Part of a small language model's weights.
Architecture: LayerNorm before each block, rotary positions, tied embeddings.
MLP neurons of a small language model. Each row is named by its layer, matrix (gate and up: input weights; down: output weights) and neuron, and shows model dimensions 112-239. Each number is 128 + 24 x the weight over its row's rms, rounded and kept within 0 to 255. Numbers have three digits each. A neuron's up and down rows have the sign that makes its largest values positive.
After each neuron's rows, "fires on" lists the tokens most often at its 100 highest values on Wikipedia text that the model never trained on.

L9.gate90:056116151113140161084105109143158080138123131167095120107152122128106081119129111108167107106156106117146133112051104111167153093108102109108102083137113110116145119142161139115122117121085156137107165164119138118121146128128139133134165136097147103141143157127096122103154127160129145169139171116091076142146186129113166111172165135134119120113122125134138119159102119141131143113135
L9.up90:085114116119079122109141110098152127129101141123174110081124093165115126138162103108131178131126093175143153117137136140140124100139137137108139149148142119156103138147129124124106160144087109114115160143143155085118178158118115111167128171116154131131181105132149063102118137093138120126114118142099145107140113106089100158136159133134115145118116078103178102166062146130123137113146
L9.down90:109134165138138130120130096141152133145146135154113098174131127149110137091165082082146127099132148126086168113099086106157118145117094116090112125119117107150118168113096109131116195136155104104160155092144125123107123107147133131140171149134154156142126121111155101157135154154141085148171100140116101167099153124091182145161125146143096120157129115127156129119078100142149151146130
fires on: ",", ".", " and", " but"

L3.gate304:150089108169121062119137150155102097148109102100143115138158156150122081092074144112148146098133139097090144121138145132114122084127115127092139135120129112134148183090127122114131116147116145156118122132137086126144118122122150124105150109122109158168129108099143104155121121123134138126161179160110133125108149132148129138158117089132133101109091159144147135166146143162133142167100
L3.up304:117107152148134090146136167145149123125142131137147150163107132148138135160147133146172140122151124134105129110160117071154136115125115132130129165120160153097107138087100089147166100094149106139155076108146098072150138119089126122127129078135107056121100112160148135130155140122095144145143136166102111176164116110169104157099129089132185114132135104096102125130113130122146167113114
L3.down304:151132112140129161103161137158172110117083128115145090144117098157143111127133137084142149138142105146122120101102139132138174093124139136135122159112096116150171134171119080115099121165102143126130090112147084118155107159160075150126171091179096091095147062101124147101103113141139132122163184116131136139153129114108099125134121117142191098166138128128146087133102128168095171137141
fires on: " =\n\n", " a", " is", " an", " was"

L6.gate95:131163127154145125127140117181165128149173127117158120128151135123114106110144163166132125116133141160135156124162089098131077161171129142160144127083124089156120174167148105089139109115075144131138104172089077147107091111122123129107090137130115106126147161145100159142124114144155120111069099133083181089118148147156105112095153090172086111128159106146127126137132133128116121117145
L6.up95:113148122118145124158132108128127092146133088130103103153156160159115137104130128175196136117128140145171141142102075112115127118140135119165168120051172111104107141147087128105178157134177135106124134125154087137085130139150131096134105128122145079116135134099073150135119143115113149108147128175127130116147125133151150107141157111137134119099119127124145168096090158173131146108134
L6.down95:105131138133097115135152111126103157125143163148088130103128113141125102110132133113137137124105114152171115121097112142161136123072148146078125153146130090125161158122144140149129154142190115094155135163142096170119124155083109122159125141123125123104112144141145134125137123116144102133130149126134096081167052097124138114148128169128147185132113135138135119125146139190167113140120
fires on: " ", "-", " of"

L4.gate297:112089150163143154124105098105131157139129131163162119142110114180084109119123114154127111155126107106122114124146121128107126085097133130117145127125159118128122173129138124131134120120081131158142115113126166122098160181156092105157152101163106097186108160153114118117122100141109113145129126170098146131133135169120116140101167134120119123153163084164143169152156136136135138155086
L4.up297:111125126166187135138094103088067132116152162136129134137158139146142135124119122140129169129138175105080102131130149162123113143122119165123132079151108092082133143136117113127103142156121126171151166066086128155155132146148085136124120137117098137126124151134140144166101137110135138119116186124105097126104160165109128138114124079117124081153111146196105080163155130111102114176109
L4.down297:125125100168135138128150123061134146150122126162119134131141125166163156128131164137116090172129101143128066160148152172092141154092127158134132094120131147126082132114152108169132165138118114137077142139159160108139169135119159131119126159111119164117142145109119131129089131130134125152141138174086102144129130132159154158161139124114148114137108110161140104132180160102116119149114
fires on: " post", " port", " inv", " add", " Post"

L3.gate49:085075147113087132138133109153097133135130105110083113125146126135130189168125075135097124103090126125131124139088139129104140094161098139120144096100120121112157167128107163125158119116140136070139117124091163140145112143165123094107154094154192141119160147115114122121137103143122133122172115122117059105169100140143162111144146111127119150151120118136131145160135140138146116166113
L3.up49:119081122096127102154161120115129134099113085136120150135154153144149169151143111108104101150097169137093138161142131073134178152136080158108123090134094108112111175116103169090123105141113114097152128129130130142135124099139108142137125141108169152120098142113158139120150151124149126128163145114128115132173143106111159129162121075162154135178136147139176136167070151147154110148091
L3.down49:135072149123150140084125142118144149141112124168150119108115137128127114136109149139098147133140188146099104138114133107145125164120114186168145124153134146114115138120139122162140137119120114161110121132101107191146107109151134067052108114089106130147152085128091110137120137136146144175125127132116127157135106156109143154102121073110126169150095109115155113131121134158120122145117
fires on: " at", "et", " position", " →", ":"

L3.gate188:143140143151155075102139170122111119161152117099104107142117087126145155091118130138093171140171130115102144109115151110126111097121130137079151144157077120141136140124117156128138192102108089169103120108143117115083114141131105107118149140142139136097110103130126142143136159158154119090138126112096134150147144122138135160118128111137126113165110178135124147161141176094114083121129
L3.up188:168133155104147122147117140080099130138151093099116150138146116092117108133149135137180086086121136137094117125111135135158140137119117082104182139124135116148172162115131113111149086161161100113141125130131071164115161140155103121140133111147087118161097105154131146154094105195107138158117124107101144088128130147153123143158137138096094137131143131162106128147170119154100169124104
L3.down188:160121150086083134124112112129123150154165119070080148112169151132100149136101137161151093129162126110112109123158108151098137116093118125141119093153115148163139119099111129146100156104145138144189124176134128104156107107097107103127105152104107137101132086158136149134120115164094151106107134146108133133108166134114101140094116123141110143129158096142170116074124094100102183140164
fires on: "=", " is", "ary", "ow", "ry"

L6.gate162:167078109193113151135151112118107149121153133132112111151128153114106127148158158163158111107129183100157152128104128103095106119170154177157121151081118168192096112156150064137133143128119116137162117107104123120146108110119099117133155110081121128137150131160150162106131133133161098139131130137132153137175165096143126126114145158110123115116163130102117125094108101106119118135131
L6.up162:162098164158070136098122103093114099126118137169111102157124132106105103125153176139146135167086169126135127100132146118123092105165160178135119135113141121155116086170110123090141134131126107144171133119135126134143113140135133137160169124097137095123156152158128139102106126125106134119121138137103104084158129124113181155094155176132103153141150126153104116110094126144104130095106
L6.down162:129112144166144113116136106105132134114072106157118156090123095152166164138128128091131118128125133102128127132130116147117135129120096120148133114117142124148132126116175123125122167166119141160104144128130099115129104154087125113171132128121091158152134146146118163119140110147111137112132128117142111082144112134099160143141146103179143119137109145132149132126100129146133143116132
fires on: ",", "),"

L2.gate273:169104099145128164193153123143114121103116151140103151141115115143117102181090130159118131124136134114116125117168106140120146093110113134165121160165197113163187156136115126144113144150114175130122156136124132113110099125137117143115143166095117116121137149145125135129096124129110139138090107108104114104132143179167103125127129120142125144139094140109172136146123108119147119111114
L2.up273:118126092120138133142127133116133161104118092096128114151126131139106103103143100103096166159102133113103202125142136115156108151114070163127121114116145111140168144142150112119143107162140176185150135134111107087119159105122103167144118164145172147138117181093142149117088129142104138119104110120107106119082141128112144112141150160115129122186172125154193118153136071117177160110140
L2.down273:112177140150159106157134103122108109094138103167131111127177119157129114100113136105133094118117164089108165121160111181135110124105147153143122139170163133089109133188174134123092150166118129173143126142148121107094117152144167111154105102152125115107121091130063137137097113137144121129114134149148127117133109142126141136126119127164121127131165136082126106117109126140169129108097
fires on: "V", " V", " IV", "-V", " dies", " III"

L4.gate84:099122111124113145162153172145102138094199137132122121111115127145081130136143081121153099149115106127127123133092161138124129090108150164086147075111142115188118143155104104117136164105102136094156097126158152130120110133107107122110134141106108140110089125130134094162136117125133104138137137080073140133125127117145114146110138108071130189110065102110122124118121126112106128101118
L4.up84:106129130151088110153135160135094147067151134101123117150107176177106097121142112133138139085159110144139158188084151162110133088148078162127135099106144112170114125160111131121133109124095116110142125123129104178119097113101107128107133143121108097146079101114146094157179110109130116155125124082085150146119126125112151167134101143093136163126130128152121163128166143125147122138117
L4.down84:124125103159149098135139172094158134125138119121137135090119140124078115141133147116161104113147126139126147129123182146098128094122122125161158095121089127123139106115132151168161114143094107115126099137152121145126093131116137095101132135121081098135091080131121086133177130100148107137133139153089098110141105105130158089122121128130129172103135122123130141119131148165144156126136
fires on: " at", " At", " After", " after", "After"

L2.gate36:123121130160143129126105154183158131065122139136141141185058103138122143128154129120162134096094119144111140133152108110177110095127163118111135091120108112103140122162128107140141137118114120124113165175123136136148133137098125095165096150164146159131140158089142198107124139107101137091125140147091111143100195114144162125091102142131143130171136091144139124124141131125178124140148
L2.up36:089147118162155155102070133100126138111113137150114134151105120133131175116138141138125104155144157124122131123109130119159165103129152126154099096140119112135161134161146096133158135113159123120099172172121123139117117141101134110164115168150145114120128118134102158103164124113121141094127115145099135144107153123136168111064149109149158156149102130146127112157130125157177107140108
L2.down36:132150104142149132167156112115129185110139108136085104142113113141127172077106106144130071163108104100143126110147130119165145107125106128106126107125131101119130134145146103136145067119139133157125150141139157077168159136078172114136140146130097141150145132090085105132081092134158111089138112118141134127083119164179167166105126112120157123116119118168165115124165141127175113131101
fires on: "\n\n", " Port", " post", ")\n\n", " port", ";\n\n"

L8.gate112:161137085167145141097139152090129117138127154107144142131131120161115154121142128096108090146130122124167148106150079127139140139186143144181155150106107160167154139120073150154153129172141159108107111134104102159116170155124120105155106137115116119101123124150114132147128124144138131166142149125071123151157118125107092138151124165104083124082154124103095169125107106119095150122130
L8.up112:122135099137141147129121117133112127101144137133107112109108146152127137148152130070112127135112117091140104172124097184118104092126151132170110141087112070151141166131128101107142175153133106139109151132078165107119109112139140121117109105155143090154132158134150140103119164144136118146126099107126132133124140149121147150103137105110120162132129158126126141132124131139107103072167
L8.down112:170152110163115110154103115111099119175121130165124107109160140153080152116113111075138107134107145112123155154145120150120077188126126097162137122109086138154143139159122122115183107116167111158106097126118172137137132124131107082148082148119090164123118171158135152123082115138128164124160110124123113144133113153120169113115123126130132111119101145107106083113126114112109144132134
fires on: "c", " Mac", "ac", " disp", " Comp", "ell"

L2.gate287:104105160129129092101166107115098139114151106119128145133130088123063127144114140115122150128089102107127077127090105135110154145169109160102136149115129138131092165125153121134151141174130081117121138107123111163106169199116135118182128124066140131169107142142117108095089148128172174128108139111108171147125142143136128165096148128146169133105131132116128162165135089124117148098124
L2.up287:125123134124142090117123130093107129110138088073133130131118101160125143138115090105114123134095138104154096101121124117122173105154134151126145166154137150128104142115117097125126168140136073110132103112113120163122161141139135082131105082069124166164122159118101134111131125102140146112088169121124160148185127145117112156085138149144145141135131144119181187167137099128125106105140
L2.down287:125124131126145093164096077142154126134110125165140141106113117117150158181156162116137122112124055129132133106165120142122118141110039103150116112116159107135165121125135134118130145161087107114094114078136153141156171133131123110146122114145148142162163110107121140096121173120141120088131154111116144116152185097117139146112143088146126111119156124131096113143121150114127158122103
fires on: " and", " than", " as", " or"

L6.gate211:149128113108132138172120148129091108148122135117133087208153143107111101118172104113120141119148166121151098153067104151118109153145183126112080148158108138160108126154148122160104122096116129128164115143099083141095112132111116140120081135110146110153118094142096120102120124153116122139135141145100101116099113185124179107110112111146115105138163101121163160155119130137122118113120
L6.up211:094131120133123152202182141077120106176154120104100080132169095145088116157132102125153116103132155132163096088120104134141133122144129184094129135124111116120152109164130133119111137126141094133139106157148158111098142125094126137186154151135111144128145119134095139139140115102088118081125129115191181125124153105151179090135183107110133118107113133140130113166116101160137121097134
L6.down211:102170095157134108107153156124117131109134159131106116115147107145116110112166095174109125175121112130167131140127144111087147161093121130119162122105143126151124146097114117131138102162177139102121149121103154186111118132097106113147146107106110128129106069164105169129111091140091080089113081113161123155160146107134165127129123128127091135122107109161120107167144146130112160147132
fires on: " of"

L3.gate286:102100114109100148118115123132146172178145094135134133117117102130117103113139129154116155120107128159131109152148135131097114146136118145125155095135096133146140118120168192152142111107083127117118148130094127140116129156149159104125135154111138103117102148113110151129168156102159106151112115119131123107100110147130160145105100124123130183102177136142166153161123164120137117111165
L3.up286:113093091134108146145117170105156139137123117138130144133114132138133125171132120146141136128129160148128124159114109118111141171158140138143122089121134132141150112124140143117144129121074152126107125129107074101128153157159128131175139140125119093117086135139094158161134167117145120126136139097159136133134128113121157162109161123155098158091167122137133135149111104139116108094144
L3.down286:130137144118085117122156120092105113107145115169086116147115171116118131067102127107093136088089172136066129093124139113113123177167151138105133137108095154115137105123151129080151128116100096130165087116113131147142134168132071108138140103087123098145120111136120165127121149129119108081123161134157156141106108171155104117073164117148082133129116123106137111148125144127124143119120
fires on: "-", "===", ":", "et", "ox"

L13.gate290:150093121146162104134109124162125136119141126120101142129117107135132141169142114124094138126178130127127115135167100105119099111137103111124086134115151161111126113140093116105104119129108140136071142160113140133115119150141152144102145114134133146166117032116166109114119132118144113104135151173138089128145171110116091146111121135154117136100109117111135176125091165129160149097158
L13.up290:142101158163132109148082112147109156152157154086134105130089109132155058127173111137119129105175103119101180148140140152088148138145099148107143093088129115119134080134130155141132088119108095153088134139100156135136159121132109113141098096140093097157160099100155146137107156098134070132092150154176090135105126136164117130179142117103139117125134123130147113128101140142108111135171
L13.down290:122144132110149145139119163143107146125131105117120152096130124113138154091126130115142131163103147134140084131109125139150118145131119136134120146094124140125135190140116117132103153134182114107146123139132128115089086112133152156157144131051138121116135104189136092122119093146097113153137128088112129122124113124120165143099123114111102116146123120137115130122142144120119159121122
fires on: " and", " their", " most", " in", " two"

L6.gate18:163114089133108160116124101098105089162148119162110091087118130143131127130131167133148109114176107143142143110172092119144121096125160112131167115100113148118151199126133168127161183119122116071127131150137134113163118125113155067111109108142140104100115131129128126109129125158141121137163119107109128094134087147176151178123160148109176136125126117130106115105135150058089089098137
L6.up18:120088079144138129145114121093096160090134114086134133147102138185115135113147132131124135093143108114101147143153112115130066112168148077091134125141176122113130124105142195151127160151119131154115134122159153131148140088086127156138118125161162123134158112113116123154155139141122112145142155134094172110123130117130076128105117124133175105129123142117138115149095073149101097126136
L6.down18:129119132146095158132086151152173129104153143112129070074140102134164114130113103111143109160131131089121133109123110123130109104128098135120130135105145124117132142131180176139131094135127113115172093121140142121120112102121167136121113108087150102121122131109120125153136090139128100103175113145124114107109110165104102139086094088135161155127140132142112180110160158151145111119109
fires on: " War", " war", " of", ":", " Sir", "ius"

L9.gate114:090102140132115119147129114120105138111143146125130089101158116111128110150097132111170149133060131135127139142115131162111104100158081137100100111115154129136165115130115139145090139139135124146126130170133119121120178152093106116100107152121170137176167188145123074079118115130180139137138146127115127160169118123103156105100126146132160101154178096118141139175120154098134161105146
L9.up114:120142162150149143133075083147094130094136101114127149127071096141135083121175100158136113122122150120146160130125132125109114128154108113160145119100130122097131120146132116143166131113077126156134106126103147083159134139100087100168118110122138120161171062112156132126151138100131103166115129156146165134118122166115120133201154144115163115099102122131137152113151110115169132123180
L9.down114:140145143138153082133142167141123160166159132120136151081127135165076145145161104119135138100104127095150062173108112105104099127075070121139105128117133140163134113108109152093114140138149156101125146121155170135153142075122098114143102126129148130099111115157161110104136129171129097111148137107127114137121111064121156108110113120099167117133095124133118187156110154136139135173146
fires on: " and", ","

L13.gate246:156118141112139136114119098087153111147087110117112139119154119089112137174113119110082132073124129133142120128149129131119102120138163179160118098120153143143098113147149152147161118102124118171134141132131120118170118106138134115162086129101087113133115130140113124139130088140119128155123133069130121134095171102131144118129111104146101137101130081100149098179142122135117085131154
L13.up246:119121128096118140122157112101126095141156091085142121105156127141129127070159153157149114104095062169132120161157127112130124147117106184146159099108106127112112076132155106119125102110145133141130125152113141116157106115167138089174089126141120129125112117168137126112109094171176136145126133107102135121158133097181129106107119122086119144132098112053111113143151131140143143105120
L13.down246:080147114158117108132111095120148118154132219185096150108119151093167149122094129156121139076113126103131131126152141136134120154088112124141110133152115106126085085134086097115103117125137135126067128090153103118132114122135130142141105119104124148109104181159120100175118101155131129139158115076184151123094160104136148138158165125151138158127085154106138124148156148115117144148099
fires on: " de", " De", "-", " van", " Marc"

L2.gate194:140139162128117111136129198084145143141106130110134106099119123118137128098141093172178123117164133136118104131139149107167120144149111158133190120150116134127147127094162142112105145118122098098079150109134108098126147164131085133124113078143154091165142084152154130130129153106129131108150144101162118143065148117112115159119108118123100111134151113135116115097136121156121163151120
L2.up194:151112139117099161122159169117160127100110122103150135118143103111113129085149133150118158091180118128118165092100129135128112145125091135129181058122145132091143148101161132113159140121140083152130122130134093138132152172157084135126121137157125148154093121127115141124137144139129140129137119113141135123145162153098125139138092158138089132128080175138112109165129127132150127136121
L2.down194:142165149107143129140075109124128032148129103146122092133116180148143143117152140115183121122126127127140131108160128123137110124106128157129125087129146099101113151116155127126117141127117145095161081130124108198139131093115136137131129113128166123111071106150149138130121126131131130136111084157138114111128170124112119108129185124127158084112146141108108122132142134142101161101089
fires on: "the", "ry", " is", "ary", "'s", "aly"

L4.gate1:124159177140118160105129197141123113079157137139096150149105129142117131157104076116145116127152142139123070134142106109121165131182169149140128133128137134128144091123095109137139111124137152107144095098163107117101118148148124090162106105094064099143118129120171162125152125128124129115102113104081147111135094166128149136132096099162121128094081134136146158109134096130123105113116
L4.up1:124152142120112114083128154138122120117100134139092180148130135178068178143109102110132111111132127151157113105143105118147146166171136154137101144150165145109123102129124157125120131160153114144130123117132113103135044140155095123160136098103148084100123158112135148124156114134138120108095092132139140132122136138106125119140150123181133109070123126125141149132098115080110087113141
L4.down1:099153143142099097110107140117177086123072122113111121103117136177137097115138120136157078145139129179124121112117120147115130120120125125154141121125136171175139123116120110129157123117114122135140160068128077127162105094156094116128144115103115116113141088140142145124165145159098152113111133116138158153139147142109123139160139063153161106157141151116112094129126134128086126112160
fires on: " a", "a"

L7.gate57:179133133107147148131108111137118132121143123092128120099127129169085094156121085111071124103156135160134142121153085125129109114096159113117117143123093189142110180133153110166141147120127125081105146127133144151162088116143124110140144114116127141112195106120114070155155135120156090126146165171152182140115131089104111146115163107120125165147137117114123156152117151135134108124131
L7.up57:124118156167164108152143130133105149078178129100163093116128138167074130110107104134135125116137158117143116120140134113120091091127157085100112127117126126138142177133153120105103136169149074124155110116103167169151120140127095168143141153106138110097097160114152137117102113105139114144131144152192151161098093128198115143138095153096115111148121145109169094113129113178120099143103
L7.down57:118096113149084111170117142167106132111128129103160135126147143157088122138119127106083127090095112143140095157104159121112118103151123124087155105079154111150157139131128158073123163148134120153150143100132119143137108161132102150157121137149119098144102085126109096092096100186150140128156113111143149097156155106152128114121123087118122137105105124129110125156104138136117147118090
fires on: " of", ":", " de", " y", " on"

L3.gate128:147101124150144148133130174100152144112140121103173099131130136134113107134107093095143138123129169158137092152163141180148093139144153130110158137190157121161096138116107107086110098146163132149096140124151138154173114134146131108179127063114125087092115163132112134127129145092143152140123116140132118143163146133131144146133171115134066145089115096126094132118084131111108079112119
L3.up128:120131119135154138122151210144119163082126125137128129117123123106131140150120117108180109132156121064138109152132114164122119129149146160119139135135145130147106143102082118081157126129142126156103171107123107167121159174121126087170124133112126104131123122097176155106128124098124125143149098133096108147141138121158130094100107116115116152114116119151127117117096147087106112127112
L3.down128:143152150149159157125117135112103157120124122154146152126113130107119162182102121156179102124096143128099114171124124146142140172139134101109116115133161148158122177141092098071125152130137132115087121131134129139110123178151095111123170118114088088131136134155143163109112057161130162125147111082127137118116156115161106129124133146168108121098142096100099141124134128147133124138101
fires on: " \"", " met", "c", " Mac", " Met", " mur"

L3.gate198:190113152107145113122146102119165090121184146140159122120140135142143124125154148152118110125111092085183129124139128116116121124101120140145159119073151114155094120175122170130147150145113129092089130157097145103137092148177119110124107143151104078135137111165124086128110096164101187116129106130140114123117122171100155133101123135172085143072172113068149110160139110103091132146150
L3.up198:156111110086141131151141113173158134124157127139099100106119127135090124156107102112106111153102159149128127177064109165143139156125138138119179167147114105150111109185136116118124129154150099137121133144155142110113157143102104111107096139109097156156122179159114139106121112161136181117126157088141131177089138143141150116122136139155119115117114137133128117151141161159121151113106
L3.down198:170127108149130116133115174161133153137156158120141099109124132102137132095153178114108152141095116154148117117152080156125104143106139119176089158117105133155136184139127101156148133145152141092151150153094146140142107134101150083139115107158080108100091140154097142119119131121128115086133110125107149113130150117137154141142121142131115100167124114139131128186168126141134166120130
fires on: "c", "uc", "ac", "ic", " of"

L9.gate180:098092135138157094157116103121119118126155107127131106092100150170118153104102150127133149108110134122125162140168087121124106142122147110162133144085162100161090159129112120123143089149112077130142108123078087144103122110139151129104131100116140137151164171147139123103138149101129104121136130137132148109102120103144115130130098138125164147137197133112157115077125117147148157132146
L9.up180:099106097150106152130102124139117141151095112111084086132135148141130135072129122135140136111110111141097154152137130139146127151138135096168117154113122130119160138139095107161131105158106132107127134090116178134113134120144121144162136113118165107116124160131103126111089110153101110116138188090117153141178134140121163083160106120135089123163077117115112145139107084139092125129168
L9.down180:132113178179116133139149077134151116131112107113124130080115166142127135113112114168135110110125158115147160124114158146152110116030131098145154136061159131124120107111129148103117097142103111149150153123135132130130104085139123119136125136153147154112127107179145106085085119117130130125125152104155156108109140099133155105134164122172151110113127139128142096109111097126125120151108
fires on: " by", " of", " By", " late"

L2.gate83:123113105141144169158127090141175109144121104094127149131094112144125101092126109155146121135106093125102168134143124088146100127114081147105158101099117122163154168140135116116092121172077153086114118134089116146139100121094117123136127140111120112143126128147128086124103116110127125162156123136101167123112121176101104151105159118136073154159135128095108142121115137118135146170134
L2.up83:139111079153164176156084182114132135120130127112101124100131169076159163141103089134146147123120153127156119150140118166154158142123125130156109115075110125104112175180146127119171108128128105124159110122152129120113092123122127126103126120121123084142159151171111146119124157153116156134133124138105147117123126111178120104141158134167127130140092128140116141113121114131105091133150
L2.down83:123138096094132137125072142120146137109123104115134146140157159112136124159104180132107121117135127072110127133162142126139162132103059135101179138106126148108123110129139109083119103126106136140097103164165107127117151136152130111142120111120122124114141077154138119118120205149135138123084147124126142119072129130121178090105152110159144129135157161131093167102136096155157131111135
fires on: " of", " until", " appointed", " elected", " UTC"

L8.gate144:160118128146113145100098116105126147131113133094146131134121114165102111149115117118093133113189084130128122170118103128146103125148129175124165080135129165121136169090134109131148098122141136164107129156082182147139102161133157139117082169139149119094127120105141125096195128095141159099131148126116116097111134105132171139124161160124126153136162121163105122162112100131165107107148
L8.up144:154108136147140109093144107125132140149114116120162099164107120124094117156089130116081137158119150080104133171108123145129085132175157167143119110080106137146110115078147116110113105185124087107128163102111169114126110094111108160122083152129148122122099180157116135142140121120150110107154135127077142113125159108083157155166152090123098119128159120145108126141104109092149128109156
L8.down144:122112171121137076124137164067110123119147160103182107103118129125088117138124102114134106115132148110140146151109141122113096112062123120114157177082098067126121171127134124155189155126134136135172135098118168144090095110085121175124156087146090129118198116107119104129146147145125135122151143077141104103124153116119156147155119116124079116146153107155122106146161097129153156118100
fires on: " at", " In", " At", "In", "in", "At"

L9.gate177:101092129145117189161131123095093082120124138144110111139085111127111111119138145143146147153141145124103127124121120133122082147153169142120149135113097175143112109123118062119118153096142173125156140132115148116156091181137105091119124136173100121129123140152128115140148133090133150141139150090059125121112114131104135156146160133157105107177103135114137130077125151122119123156152
L9.up177:122111172136153115147114118120067130086129125131116114146123112165130125146143141117147159118133128107130148111164138101117101113145141107110083124116122106155122109109106148126151151131154131156128130111179132163162148094120134141209144136140115152144183133144121126116112124111132137153073087144112115083134159107139078102155149116132187139166120110124163126176140104152130115121130
L9.down177:116113119125153126186117117098109132107096134140072133156115144109194133137118114127128139136116144123142139115154108108146118117129102133157122140138101149126122102104140108148135109154169139136113123130098083132125090104172104134162124142094101146117148138173103148112062109114077129139138122125165112117132121149112142116144137148172159150170118168141110151146146076135129123139136
fires on: ",", " ("

L10.gate128:129160184103112136137085107128127168085164155096118149111099117105114094163120146102137112154149105063165143152117056104100121156133120142125195095110102072101153114092110107172116161095117126100164132126123182111089137147121110106107125151125090135144143129105120118123146122118142127172108168093101127112107147146104111147152139104136086173122135131130106126105130121152169109112138
L10.up128:142135137142136091126149159095118103114190158123175131132103135126067095144147171114121131122126126099184117150110152134122171146135144136121160107106105130125091126161086116136137104117162077126148116141106125142089123137146116147146112096163141137117119115136162109077181145133143110104109187110120120106100099111137124187103082114099097130105118097129151083145132141131130062170121
L10.down128:132127142103083142120141089082119101156167161134110115099122145171106110133143168172130108134128152121143170141096120146143143136081122139094139148098153128119114136077119115084116158129133131103188165105081105120119092196121127119161138122140102142065128192090103135111148123183150139104156142104131173109138136120096151104066128111122116178136125110189142148103124145139124160151098
fires on: " in", " at", " At", " On"

L10.gate87:112137133129163130148146108134115129096114170151094146159173149108114122144112179186095087113126154114128115114105121138123070121142119151132144124113130136110145164206157139115078127164164118118146093127144131122096158137116129127135076123117095061144172160139159170144111129155103121160119141130092133109108123122160137134150151119165111112147156166130111133120106106140175147099111
L10.up87:142102135097124152178123124115132128110117162083130115084118118090105163137154125146179129140160152116122108094109103152110087151119119113151132101093173110118134134120123101129140153134169151109157108155165146154124103176174110143145129122132126130132148156084170102095149132132168145093152139111107116126113088161127147148120118152132131144110133146110141126087133132134155139131166
L10.down87:123133133126086083130137143128138089145139120118119129120132134152139139108120144109131174134078113134135089085118103142104097074124151142177114149106095143099134124118108138117187121105171101109102127119126162105120139156109052126150130151137121139106109134149161172104156118126133144143118132158139149128128111142132105089148102124130141111128150148116090108124134100076110110097142
fires on: " t", " "

L2.gate281:122151127125093116123139098135109089118101118132145110117121159147091133137112114145155135113169135132125141115101138104080121166164171137109145111148155120136135124098108106107134086122112121152045090116134086141088110196121179110132186101096114097146098089122162149121133105153141120115131097129153114137170151138169109117182118136128116121107141157128145147099126147125093133149131
L2.up281:134119153091117160134159101143095070156117131169139139142100100114133143124135125159141114182171152104157158128132144086128126171093120120138126114108120113124103117118124144163114125118155157138121156142102103103114093149116136117195142098102172124131135115107146141139118137155133130124140131128131125115117131106159145152158105096125146122149162124125143137117111104095136147115119
L2.down281:108115139147099108152149116122193097144115101130086110102149101142127113136149143129180139103172128176125128101130135119114165133120136125141146141111089121181131094117143135136113105125125149130092136074077141115154077062156068134155134128148145117151144127133136104095137138122150177108129142107125166141163127098140148136141140066116149099160130110148108102154137109124110102133165
fires on: " a", " success", " congress"

L2.gate157:125169153104127113147123120104073110129094102136152118118131109170114084167131162125127107145138107138075108130145145098132149179120143145102133130153176133138159115164130092163140146125116134170163125104131109128114145136089100142147129157084123184109164124137134123176116142121129144148105067132132092139135114115158112128146168148127131127132137133125091098112137103149103120123114
L2.up157:157177159107145080196118134115090116124092074165149120105117137116102118160127126128122097164126104138074139153162148109136115144111122117103119152113148140145139108168147132148140136089127134163102124128127113145111137110097089115145113152068164177136162112125122135167121142134116153131128115118132135159095130115132124138139166129130123141145138135130108104102122136130103107124121
L2.down157:145120113145168133144162080152144127136102068130157160126140177128150123124120118141130138178112114122106144105161145176101093119099106126131158145109146122146112111181135130151158122122125121128095142139177115129088138123121166093143117116085127128183117086154145150146114132136131125126139116142110157154135102152116116092100149160141127128121097128138140064124106126124113129156074
fires on: " V", " IV", "-V", " Loss"

L10.gate285:165160099159125071105122119142130112086143155146111156140165157113124096113158118128139180145133097145183095111135120097102133087149140160136062132138129140132127056150077119164100163114102106129095087175135107117143129125121123118169116134160103132169119149129151095133129107121106122134121098132100128106126140120159138127079160088102166126190155126109114115135152106093149127116114
L10.up285:140144126103127100154184132149142142127165186134151140156148173148141144101101110157170141125139140112128153138118123162134096133147090131121107144139133135084121119151119162126143135147108074149104150105127053133133161151115105138122083097115122113115119124119121112151117143144102161127130106150164142115141130094147149153139176142145138120159121143119153123149062131100140097100163
L10.down285:113118109110129128122115124113129158082136129151113128112181156114148141140132137130142115133116163158137130122089152139135130102142137194151121125122132126132160142154135159132120186152095109123119144102121135172095141066104089125108100108124128133139094117129135103102110126108119120110117108159131072107118123145142095083147121131097116139162129105155144062169109125136158111152115
fires on: " ", " number"